python train.py --n_layer=10 --d_model=256 --n_head=8 --n_kv_head=8 --head_dim=32 --d_mlp=1024 --vocab_size=2048 --activation="tanh_gelu" --norm="layernorm" --norm_place="pre" --norm_eps=1e-05 --positions="learned" --qk_norm=false --attn_scale=0.177 --bias="all" --tie_embeddings=true --parallel_block=true --init="trunc" --init_std_qkv=0.0338 --init_std_o=0.00755 --init_std_up=0.0338 --init_std_down=0.00377 --optimizer="muon_variant" --lr=0.011 --lr_mult_qkv=0.7 --lr_mult_o=4.0 --beta1=0.9 --lr_head=0.00734 --grad_clip=1.0 --warmup_steps=200 --schedule="wsd" --decay_fraction=0.683 --decay_shape="linear" --final_lr_fraction=0.0 --batch_tokens=131072 --seq_len=512 --doc_mask=true --z_loss=0.0001 --train_tokens=637200000 --steps=4862 --dataset="wikipedia_en"
MLP neurons of a small language model. Each row is named by its layer, matrix (up: input weights) and neuron, and shows model dimensions 128-255. Each number is 50 + 12 x the weight over its row's rms, rounded and kept within 0 to 99.
After each neuron's rows, "fires in" lists the words (lower case) most often at its 100 highest values on Wikipedia text that the model never trained on.

L2.up520:45 63 51 66 38 50 45 48 43 31 65 39 41 49 36 61 57 54 43 17 64 50 53 51 59 70 58 50 37 58 58 59 40 38 41 48 54 43 64 63 58 52 44 53 59 58 41 43 42 55 39 14 36 52 65 65 43 56 61 37 37 60 72 62 52 17 47 30 47 60 56 54 54 63 46 50 53 59 41 74 27 14 53 45 14 50 57 47 34 59 64 45 26 61 56 51 51 47 53 43 67 59 39 58 50 54 53 36 38 51 47 56 66 48 49 52 51 70 31 35 15 50 58 40 38 46 34 47
fires in: "for", "chung", "votes", "chinese"

L5.up1011:27 71 60 54 39 46 52 50 52 34 49 50 62 75 47 52 69 52 80 46 45 49 62 59 28 47 26 59 65 49 48 56 45 57 42 45 52 48 49 30 46 36 47 69 51 42 66 44 54 43 37 63 67 25 54 51 71 28 50 53 38 60 53 68 48 40 51 58 41 64 69 58 66 37 63 53 50 68 35 65 69 47 61 46 53 62 56 63 32 61 61 47 53 44 53 17 62 62 99 80 62 39 52 36 50 63 44 48 45 49 37 23 52 49 49 40 47 57 32 46 60 76 31 34 47 63 55 38
fires in: "of", "for", "every"

L2.up182:64 65 50 49 52 25 48 44 56 52 55 58 67 41 54 38 43 30 66 16 69 39 32 48 53 37 58 45 54 59 54 44 40 56 54 57 38 50 56 53 59 46 58 44 59 55 69 76 59 54 36 57 62 68 61 56 43 66 54 48 62 39 54 62 61 38 70 28 44 62 48 62 25 44 38 54 46 38 68 61 39 57 35 51 38 57 49 47 41 67 37 73 67 64 37 49 50 68 59 55 54 54 73 52 63 58 41 52 61 44 64 32 57 51 52 45 60 60 65 52 58 51 35 37 55 55 36 66
fires in: "day", "election", "later", "days", "elections"

L2.up997:41 85 39 38 57 53 50 49 24 40 52 36 50 35 29 53 38 55 58 56 54 52 55 38 32 37 62 60 49 81 61 62 30 59 42 46 54 62 64 40 43 55 36 63 64 80 30 54 48 69 53 57 53 68 64 60 48 58 44 35 44 49 41 24 36 50 45 26 71 61 48 49 29 60 56 46 39 52 41 65 20 55 53 59 58 29 38 54 56 46 42 35 53 44 60 83 36 53 36 39 57 58 52 43 40 66 50 42 60 69 67 50 67 42 54 60 42 38 52 43 40 30 36 24 47 49 46 58
fires in: "when", "that", "because", "louis", "charles"

L2.up461:61 61 43 40 56 50 57 56 54 37 39 18 61 63 54 66 53 48 37 68 42 58 49 41 67 57 77 41 57 54 19 22 53 23 27 53 47 49 35 47 44 56 58 66 61 51 33 46 35 63 59 21 55 21 32 37 37 49 48 35 77 61 63 50 50 47 41 42 18 60 46 53 56 55 43 46 37 43 63 32 55 54 53 48 58 41 62 33 44 65 67 55 44 39 51 38 62 52 77 64 52 55 46 50 53 43 48 45 44 43 31 45 52 50 52 59 40 53 25 53 35 26 44 41 43 58 51 53
fires in: "in", "place", "on"

L2.up904:52 68 36 42 62 43 53 66 39 61 48 49 50 43 65 57 31 53 49 45 37 44 45 46 21 26 54 41 42 84 65 53 45 28 68 50 37 53 48 54 49 50 52 71 68 37 40 60 58 51 99 42 44 39 46 37 57 51 41 38 63 57 57 69 46 42 48 66 58 61 48 39 37 54 43 51 31 37 62 66 38 45 68 63 39 38 48 45 59 41 45 42 60 32 48 54 35 51 57 39 46 46 55 59 37 49 26 58 47 62 78 58 49 49 35 59 41 27 42 43 45 44 33 47 61 64 53 54
fires in: "which", "where", "single", "singles", "that"

L2.up70:43 52 46 50 48 51 34 53 68 40 47 35 71 49 77 71 55 41 33 58 64 43 33 36 67 50 51 60 44 52 63 48 40 48 55 34 45 54 68 65 58 50 73 50 38 47 25 50 60 40 62 47 49 55 65 38 51 60 54 58 64 54 52 55 50 52 38 42 53 40 42 52 67 55 49 52 61 27 57 37 37 48 62 46 53 45 61 41 77 42 53 50 37 43 68 65 52 34 77 72 81 73 44 61 38 45 52 48 54 48 55 49 49 22 55 40 59 42 52 24 44 34 55 64 51 56 53 59
fires in: "for", "zaz", "labor", "once", "american"

L5.up205:49 46 54 54 30 46 44 58 54 42 50 67 41 64 43 42 59 46 48 34 38 57 45 75 53 58 37 47 47 58 36 50 45 48 64 43 89 42 57 53 40 50 72 36 51 33 55 45 32 65 61 44 51 45 28 52 44 51 33 36 46 51 72 59 63 21 47 45 53 61 56 45 59 28 58 41 57 45 55 40 48 78 53 48 44 56 43 49 54 45 68 58 64 57 62 49 31 60 43 41 69 46 63 68 16 44 68 58 59 67 56 51 35 51 35 32 43 27 53 58 73 32 47 46 57 44 53 69
fires in: "can", "to", "smooth", "could"

L2.up522:43 44 57 52 50 50 57 54 32 58 59 53 40 60 48 31 50 42 62 21 37 60 56 54 48 39 64 29 41 62 48 36 38 54 30 36 31 57 10 53 56 38 67 50 51 44 50 51 48 41 57 53 70 44 37 63 42 32 51 30 57 54 54 41 43 35 41 60 51 63 67 50 68 65 38 45 38 38 44 47 57 43 47 38 64 62 47 45 65 38 54 60 75 52 53 49 64 46 53 43 76 66 43 60 37 68 40 31 51 40 42 64 61 54 46 51 59 52 42 51 51 63 23 69 42 58 48 63
fires in: "footballer", "produced", "producer", "player", "professor", "engineer"

L2.up66:48 60 34 37 51 68 34 71 39 46 51 60 41 40 17 27 46 46 60 50 30 30 52 44 42 66 44 68 27 47 41 69 50 40 35 66 55 49 43 70 49 44 43 42 43 31 50 50 49 64 41 43 67 48 54 71 66 53 40 47 68 62 36 50 51 48 77 53 50 69 62 33 78 40 31 33 55 43 13 58 42 56 38 43 42 48 67 54 31 72 42 47 46 67 50 53 71 63 58 54 54 42 51 47 53 44 54 66 59 53 41 45 58 45 43 62 47 69 54 41 77 39 48 36 49 50 39 48
fires in: "on", "new", "short", "newport", "near"

L2.up26:48 51 65 61 51 27 33 56 50 63 64 45 54 60 61 49 76 59 53 44 29 29 48 43 47 38 49 57 32 71 63 56 40 52 34 45 35 47 56 29 52 52 41 35 63 48 50 47 59 28 58 42 62 58 41 60 44 42 58 53 62 36 67 49 38 49 47 57 36 77 32 36 42 59 38 42 79 53 40 66 47 56 65 42 54 32 55 58 61 49 51 39 34 35 49 52 69 38 62 56 63 59 25 52 57 63 39 46 25 46 49 48 52 50 33 63 54 46 67 59 55 60 59 59 57 57 63 58
fires in: "for", "national", "international"

L2.up583:44 68 37 46 90 68 35 61 52 39 52 68 58 57 67 66 46 59 59 50 50 60 64 59 26 32 51 58 57 58 55 70 28 42 45 64 48 52 48 71 58 32 77 51 58 55 69 37 54 42 64 40 45 60 33 32 42 49 57 81 28 61 57 33 53 55 41 42 47 37 64 37 50 53 52 48 61 58 42 50 51 36 71 54 38 36 28 44 57 57 71 44 47 46 65 50 67 61 61 52 42 41 54 55 57 63 52 36 61 60 48 60 35 55 68 48 37 40 45 62 61 51 57 28 55 69 71 63
fires in: "a"

L4.up708:59 60 49 49 67 45 33 44 32 58 34 50 44 47 58 69 66 34 51 44 35 62 59 48 42 48 38 50 44 50 47 47 64 37 28 55 41 50 56 43 69 88 62 78 65 63 49 45 75 29 54 45 52 70 50 42 70 51 46 44 71 66 41 42 60 29 71 64 55 57 53 46 62 57 56 33 57 39 38 41 48 65 81 56 38 52 34 48 45 82 49 38 45 50 32 39 38 55 77 60 72 70 36 55 42 40 45 40 32 64 44 45 49 51 54 52 43 36 42 61 45 39 30 36 58 69 57 55
fires in: "for", "playing", "forces"